Weights of a small transformer language model.
Size: 12 layers, width 192.
MLP neurons of a small language model. Each row is named by its layer, matrix (gate and up: input weights) and neuron, and shows model dimensions 80-175. Each number is 500 + 25 x the weight over its row's rms, rounded and kept within 0 to 999. Numbers have three digits each. A neuron's up and down rows have the sign that makes its largest values positive.
A block is one neuron, or neurons of one layer that tend to fire together. After each block is what it responds to, as a language model described it from the Wikipedia text at the highest values.

L3.gate302:565533504476529531523509503492512484489490461531524499521505464531502515485510504519498552512475494502477480538564513501473509524471496497495481551527455505481461527533466509506490535467506509493591469488545463500459464475519486510462528473467507513544482565494506511506474495498540526533
L3.up302:523489516481494556514478509485489518508478464493505535503491507494565530547511471504503529492507490504509526514502496486476468500495483491504517511470511485470521486515461506507538516476498561498522486497510517525473554486489494503491504463523465500487545522501516519473499432527499524472
Description: Split-off consonant pieces. Single-consonant word pieces, mostly d, S, n, that complete a word split oddly after one or two capital letters, as in I-d-lib, E-d, I-S-BN, I-n, Sheffiel-d.

L9.gate53:503547542452506476480507499536466499524531511486485462518456527518517462474518527486519511517477499514514540471529481516456492529488493511469502534500568451497492542477490508479480490493474519503454500513499498499487468523523520473499534516460460537494489461532524528517493470545498477487
L9.up53:446477574477488469487556513538524471476502550486493502495479508532490488535516503510520529499469509502486457515474537474551537459546509565510516462512494520458495542482479527458495526492506510475486485493477501453479498494480508516499454513510484505529516500507504487494507482472507492506
L9.gate129:521503478505504488527563514566510512473489490485502516484498486520517469495470516477506479556499500492481528511456467483497480534524509563509500499519562510539545518506519467484487474494481493502492469501500497536502502534508508509517494512480510494487499494482503564503520474496514519532
L9.up129:529490514458537508597508490463486454515492523516565478491446463484497496486485535513453514505492481478478464515475536519484513513477522529477539471479509532494512486500520529479480506462493485489478495480503509492484487494527482534509466493488493504499515511489487532514498499473476526474
L9.gate145:491476495523511476530486486446525478519502503544555489515493493539497498466506526486529450538513498523486492488491502489464500529493530510492524524502503494517532497501534473468528516492466495482480498519481495504512496497496520504484539496493533504506496519453518503461531524477501472473
L9.up145:529502499535480537523472524542500527499457488493456539513501535500497459476484533518485489531477526530538507514501522479495490490486505488559532490524530514545487506445490468479468537497510469486532448475512559486498507501531452471493492495567494496493501457477512552492495462487485458491
L9.gate147:537505506472455528503528506529526490490508495459511485515483490482463503460503509504509518522517491510494481493491494494510474530506482493468469464450522506507560524493544525511468494472521490501516509521531479560476497495502498487514521488520495527527530531574482484530467491492538464519
L9.up147:508533449493536497476516475541490513439488497534491496536492498445465532476485473521470477483505523515509516490508552511522538539501526499499542487483486547539494532463459509494493482455504481501491490523499517510485453527466519508508523530544541500470501522509429494506528541443511532503
L9.gate150:495511516466510504553523489563475467504525488497490498505509515514479506472503449500488465484447455496509543485489528483506569475543505535484513488514487554562457541504492534502486511488502483498534495527514481477492497512516465492546490459523489531511530492486481500462519497494484514497
L9.up150:502503504491463474470518519496504486442522497514492487540531502496503439489496544536497516512502527475502472520522493498451515516496507467468503519468483503469498482503512510485487523501519515539501476506508504514521485520493495524523548495489466502462573497476506526512445502459501453481
L9.gate235:510474505501498500531466489496518501513522484526486552497480542534480531544548478449493509493507498511493492484497506560490549514537505492490512551491476501499466516526522471481520462463504534481528465499528498494510507537527478461518474510488549506500437538544477521501495439508521483524
L9.up235:512513517508516488487528516518543546515508510544493562528476522501483511541509526529467511505497506569515482512473496502494500549515511493498474507498511523519507565476478505477461488486511545472514442506495448485535475507482465475505519562487499464482507487516486528491488461479551533511
L9.gate269:501500494507488505506511527461444522479509515489515450532574501509470508505527476489531505476515483467526495496511506493471505471465524480492511453512475541522510534533524498524508487535504436501507531507500481478532525514512507503470531458517454524466483506492474525497529502506494475475
L9.up269:490504495491488473512496508470480547481467490516492471476483493512475503543512482511483498498522518546517500484527513470440567495471497515512500476470496468500495533518469451477513516502539490439504523530520483519487548508460495517505520471518504517483497483486470528487514526519541520489
L9.gate291:504461527525492520519484465500519548525519467520488528496453518462536491490551478510481420449482482481506512529517542525462560504482453529502483501498510524523491531518525450514478531503510468494463502535505472522496509494508499475508471494512504495454516505505520483478479479490503524512
L9.up291:523467526511458528485531500509558503465494490524475490503495523486541491502454503466495511566504481522499489492497488539549448499515511544511498483478508525523548553506546501484483510467520478475460433502443493536490483506478529491477492466485440482525498499536497467523500544546496462523
Description: Mid-word fragment continuation. Short inner pieces of common words split into fragments, especially le in selection/collection and g in legendary/legislation, u in structure.

L7.gate24:502493492480498512557476490491475480511496509477513474531536471492471497498518534543462480504492472515524533458537457573532513463467493520498532561534523505507501512479520512507507482500507464520553507509465515476522479530496491437499512548483481543468550490518511505500498525498496528551
L7.up24:524515517498515537508515523478493454546518469499488528481452530500481491528435507483473499440488503516512488485524465517514502494459451473524458513515538459503532447535467455486521510506492475482531471473475509477508492511496492484504486468502508524453433493494512504498532495501493473481
L7.gate97:461485537524495503541511514473494473510472499508495510473533514492540477477489472487519499527501552497538483498505495469456508515502486513522492473500526483537515490519521491506506449503515482472500486544533463461501550553516499456485504471512482492483502516474495497465470481531537494506
L7.up97:581451461549520477528525521469502458514502498461462492517470495505457550497516507532464493514456517457481490504523456488494479516507453483490508576517494486463543493511494542502510488501536546490528491480490521512531504478499474514479552529483499473537511479533461518518479506459483487520
L7.gate112:527476482527559507536494506511515523485443492509488498460492516528555494489472474534488530533477493490507485440497509493483486531506454476487510547527562493475471476506477471497528495499512509498490455496524491486469497475494505455534479438517515497503503483491455506472486504557512502511
L7.up112:550467552517501536494533487481487504512521519496473472462481515479501474473497496517487434476569521514487512483473492456502519524525535474517468530478576520560450548506510506502510532497539471494511500497472516476517493500484501491520499483532507451529503513520503523495490508506513489548
L7.gate190:484500496507507553530494523521499534493538506519515548496495483507529471491545513487501528461480457512504501471472506481485508524492455503488486510475524446538521464534459481517467512502476505510562493509486502522446541468539467498495480519513507484496531483524471501495489521490507502506
L7.up190:482448507484540496516530505495501509492508514490519538496458476462527514523479473519455505495482527466509498486513505521484479476495480450455472487509514529507526537506489515499531520521530516502559513499452533482470450490487514495508481476533546516523536494532545520511534474482425477514
L7.gate209:480518500542467525511521499485527476495509496507470517486497503491506473456510466519496535464483512510567529472492527516508479518460443444483481550518524508489526504455505473486508506444470513524487495545505519518494528482540474459491480487450493521483491455544496483496499497514565474483
L7.up209:456501491487522516546516516499480504518491483441437445486499471461520505486537471504527517496464519511499508484505540515453513515500524498468508480536533469489485471508528518470496504558516486466517482520469493484511505497512508470506478485465561495490501524529508498482485505460477492505
L7.gate211:477514488490490459528511498489469486507494506504499548492511452464501465502428515522492491483496489460540565457510497516479481477500464475486530500533537512456515526505467461491499488488493475493496505486514451500470491456463491494506443488501516488494490515458494557514539501505485475493
L7.up211:515469519537503529494517501487488495483480483471506520449543491477489542510503465549494505464485492464482498513515517452516474516503477459477462495536485494525484474507486496492526554481569507475501500519492496477462505447470452490507479505540508529437523523507474527485478470493475511566
L7.gate379:474525514489544551517496505490476490515487487509456509538506525510500487494556503460494510470487456543517511502479505519464468503533474507498527460513505505494504533504497499515495475507484520511484473527486506512495462536518501484525548471490477537489511451434459517475455496467469457501
L7.up379:504498509491487505484535500543496505459480552508495520521483498506506502510527455510506541495474470470501500511451489502489503554515477509445556506506525482504485511467527449483527500512503516511523493516496524518520476521444476541499505523493503515551526510459515514481511476485511476488
L7.gate381:497544476556511556562473496450496493484523475515518462524488508492521542458486518521514496532454486481490525492523514504489524502470492477447495555503561481540514526499542521485497503487494457494483495505465492469460513512500483515466504475476490521493519515514516491515479490471517501472
L7.up381:450513505500489555489489484502449499513483504511490516482481534513476482500465524472479526514522464515551490525511508513501501478504478472504504514518510497493456516502507472494526492519513496473488536558512470486518486491500442498487506488535513536492533480453515482497485507470535515437
Description: Mid-word subword fragments. Short word pieces inside longer English words, after the first fragment, as in se|le|ct, fre|e, Aw|ard, de|b|ut, Feb|r|uary.

L9.gate51:548503552517486496551520519531490509524453507514544517466469481488492522491523441552522490487496513554490485488511499521460488501511488534498480483483458504497459475474484464500518502485513482492543468528475478500507534500471514483510481452477458521467491520430497531460479456496528509510
L9.up51:488510535497513522466487549546524474484485506508495489480485507560486491493519505487507507511491534531487480562500526533477453541506457504512483532509496490510471465482472480497454493526509447491528480488514493487456513472488488490479517521543516491461520516466495519460498525472570479545
L9.gate55:491456519509520476509502506491470539472490558527515517489473454512451499465486526481520518504522481468493465512464484519508508480480555521502519555493468517476511559506491514494474499493427507502535473490467515441515504479502492519491495491469507500503521515501515475509529427476492489473
L9.up55:467493535518463495559496485494506521476487562485493549507520479526520488535484489537532510517499497524514481517489532446516491480492473545498489532538513539475484503534487547519504524538481501460516491518464493504513513485530496481473495475514510509527466462524441492498520474449492497489
L9.gate66:486527500523484503532518521513474457467483516528504503515469503522482491504502479459487549478491534532528479463511502472484465525454487525521493528469453490504493522475498443478487474509536508477507465476525510469522501485474510491451542481487491517496462498473465503496504496510549506497
L9.up66:517504510501511533462504496498504499481465525494551486498504475564460521487478497502496521517514513502498467550454493513518504495440520497523521524555515468521480509495489553528501499489513538506488494507480499458470508502476543465536527510484453515472490513530496536496534498525578471490
L9.gate88:492539554525509459539550533515511491491501559508498503501492519483487464537526475482529491520515570504521490469496514514468497529501492521532475499516525513511480499504520507514482531483504504512541521492474477517506527493550540502507529538496497477515539500503501499501462482524449479547
L9.up88:510502474472480491493519542441486538475471560480479560515475496525512514533503507535501476527538490481513459496512561522509466546521489509513500479507485486498487487529506500494499503492541493500485523496545480512474474474465465480479492502500539482498498517472473470504502461523488471473
L9.gate148:520465474545532482487504494522531502450489551518504513534519512494498468533519497495510505491516549534524479484470529490452498534489516517461511472484476476472490485514457517481514459483479458486499486504504467515505525511541530475471477525488493502509500480478459495521511526477478446507
L9.up148:503506509458494541484475506485527519504534483497504488470494510519434542487517511480536481507495516491481475471471515501484478504474517513480495502485495479516488507472491501466531494561427524488505502487475482530503529497532511502483497525461490483518532488500497526475504494462525490502
L9.gate177:497516515478544492508507515503487500518482505535532565468482483521553485461509495517545541474518516496500520524474495472493510505484498482404465461482447493536512499500512522478495458477494529461510529457506479490481477489534515438548485485509451489470511501458463521518482508494457478515
L9.up177:513517500471515491484514503505574481476460507491485483497511504541509480485516502525464498497519507490480522557479488528508524503523534460488477508507496514467523480514506456475499455451489484470481471477565492531557521511491507488503510497509509486519455493499501524516522554532481490516
L9.gate346:519511508549494475539538478497506499508460483548512498532475495500508479477486457569484531528492494508524483533489524523556474482518516499446467513505473478486518548499510514486549522498453538480522488474461496510472538469530510521513504521510504461497482521469484501520534494518514527525
L9.up346:487571486549517495497484508485502495495491498510540521499519493506537507485509473513496504528503496509510501525450513483540484491499493532540453468484539555488499528529496491483497572512500526482493503497488446504495529491490520503482555529495503532516459481518480519523526514465497526480
L9.gate371:506491480513574489488487483525489506495470475475480490503491507540456491469523485516481462537515491492539510515534497526472493496493522449523469464496483475507546497489483495469537492495481506457510487473541481505509528464551534528488466465480524511508479463492511533469487504460495470541
L9.up371:479459522451517518443493501515501470473466496531550571461517500510483495463504532522552474542510469498492485510483508480511506511466516501463519524513462511498537508497484493531510519506500531478548503482498483488497460517546457510490504541498545499551508483544505513504503512533515449491
Description: Mid-word fragments after "a". Short mid-word fragments in words the tokenizer splits oddly, mostly d after a in adventures, addition, administration; also el in development, e in team.

L3.gate380:500510509534474464478476517511499506484495542493496473517516535544472496506524474529485517541479519511492555508456502533515450504456463506536523479488491479515520486521489528504524515507476474482491529489504487515487508516482496491494489445475520488484510559484479499507475531505517469505
L3.up380:474512521508482539508509532455475508516558517498518504519486471500504481480541503513523481519502492527491492534519510517483537521501555516466505501465488517510517458500490529559518480472509513540464513529523491491517472456449472461530492503550480490490455547516496491496470451505487541506
Description: Mid-word syllable pieces. Short mid-word pieces that split a word, mostly "le" after a consonant or "e" (E-le-ctronics, Is-le, Batt-le), also "ge", "o", "de" (a-ge, S-o-vereign).

L7.gate3:495460520510540467494569484500567518510536499492513520486508480533544482463478536486472489482515507477502488496460516529497531529512472524495460461504533499514533520514504488504495485513488517512501480490448512471513471539526475495548517489481483476522515506516511558525495502529503463505
L7.up3:481554536519529547510491502546497552453487483498484473466516505527540473494498507499486467509495507483481503532528483521498453513487477505458458471507481543478560483511562522490506469489528511461436505529549492533468495478478538524503500481486509498484506497431498524475532502504487511483
L7.gate69:478479502484482511514540500488486507474475522487544510514501512533526506524549524559470460538518507475505517536438522522512464537500484479490458486491526476477473519521495465492512511518526536490566531516473506454480495481503511505488490522519518534460492543521462500500480457518535483511
L7.up69:502508491525517492529521502504512494503499455520520441504483480478518484512504467515477500508509546507512485511505505510489485468526520519519499471468485477566509510520495504524482470534511473481506488480538521500499475490473524545518517445461504533479511500438474495482541488519495526543
L7.gate194:476497493512511488535561502486495454507492504504509526512473483491521468527480522516479489492475512533549509511461524515526483492526481504505488447499487515496474506490532507521585526479504469489488477517482451449502504482544469498494516472502513539478476512501491516447508477482536510511
L7.up194:520503485508495518517510468492568495508514518512472528510501530511508465531478509519486485483488526500492487545461550512469504458486485485484494487516545524502509495487472491463503508492477509472528458476523491467475525429491508544463512496530530472503512478474477504494507461519526530521
L7.gate215:463507531505527514478524506510524501507496487505464524482491488494518462469489494515533500497512573491514510504464513488506476498496475558507498480560532537483506511528487439530511508464476465497460483552524524500493485477487502461484496498524500561506501489516533519489473466469484442513
L7.up215:495465515472519459532517499493510535490484521502493464516503506480506541509481464522534515473499483483463512479505486534507530484490513537467505487504500533458466483558485515499541535463526474453483515540572463491530497446510495488501468491471546480506500472489503493474536482515477461514
L7.gate274:493526494518468461511541558525496540543495500469515470528469509505541504483523482531504486504469499483513526475492521518508481506500507491503462470459543530497521476532516532536518539533533557478491522513477475467497487541500487540498522478492505475521510520482515540482538481569508477506
L7.up274:493471514519501505489566458476513500522478513479502497514536488512500492503472516476431526504489495490522499527481494544502469490505478499501467466479485510512512513497537476480495466504526503440537443486508477496507530500511502520502500441507480495508493521516511488504492496573488487419
L7.gate301:522516529498456516523518477506509444491462489469500516485496516539455530513468480516499493528481515480531447514471448506538496519508508476503496465457518537516474508507521489494512542508470526499515509457489485539499537507509529489487537518525468509491486507455471512516511459520499480526
L7.up301:464477479509514503472518501544496504484526480503513521471536467462496532499508495534497529503476510504498526488489499518531556474533451514468464466458501538471519465519521541482495492531503468470536484504494521478474467497540487468486491546536508477499500504507534524462506528486509525550
L7.gate335:510476538512517472498550493518518486533473464524488538491516517520503516476553466499508524549494502496512502503504486502504455568505497516471475488472506536456496493494484476529508547481484511495503498489510487577475494501522506502444483483515491485512496491498558505476471514534486493485
L7.up335:505497504490528482527463503495532497485558491512522514483505509483493518528546478485491505541532489499479506526503438535500511529511463505524482500502529517474480454501505498472517538519524523540510472508524465521482459494531478523490485507472518481494510513515474509513543517498517545481
L7.gate343:488533482541498468511521492482495470468532503518504535502556480513519506536530567511492503496503497517486501513509525459507505494504490465491480483494502472501477457536495512504513486478526462519516474502462480483481496512505503490502574514487492495498540515492490500456505489535572492517
L7.up343:467508510484527526510489464493460547498484534486469472465486497524476515520501514541461480477439515461484478498450479495507495519514470485497495493523502511480532501492483506464516551469457514490508501472479499466505506469507459497490517481501550549500502501542503519500504485531518499468
Description: Mid-word split fragments. Second fragment of a common word that was split oddly after a short prefix piece, e.g. in|dicate, be|ing, de|velop, a|ddress, be|en.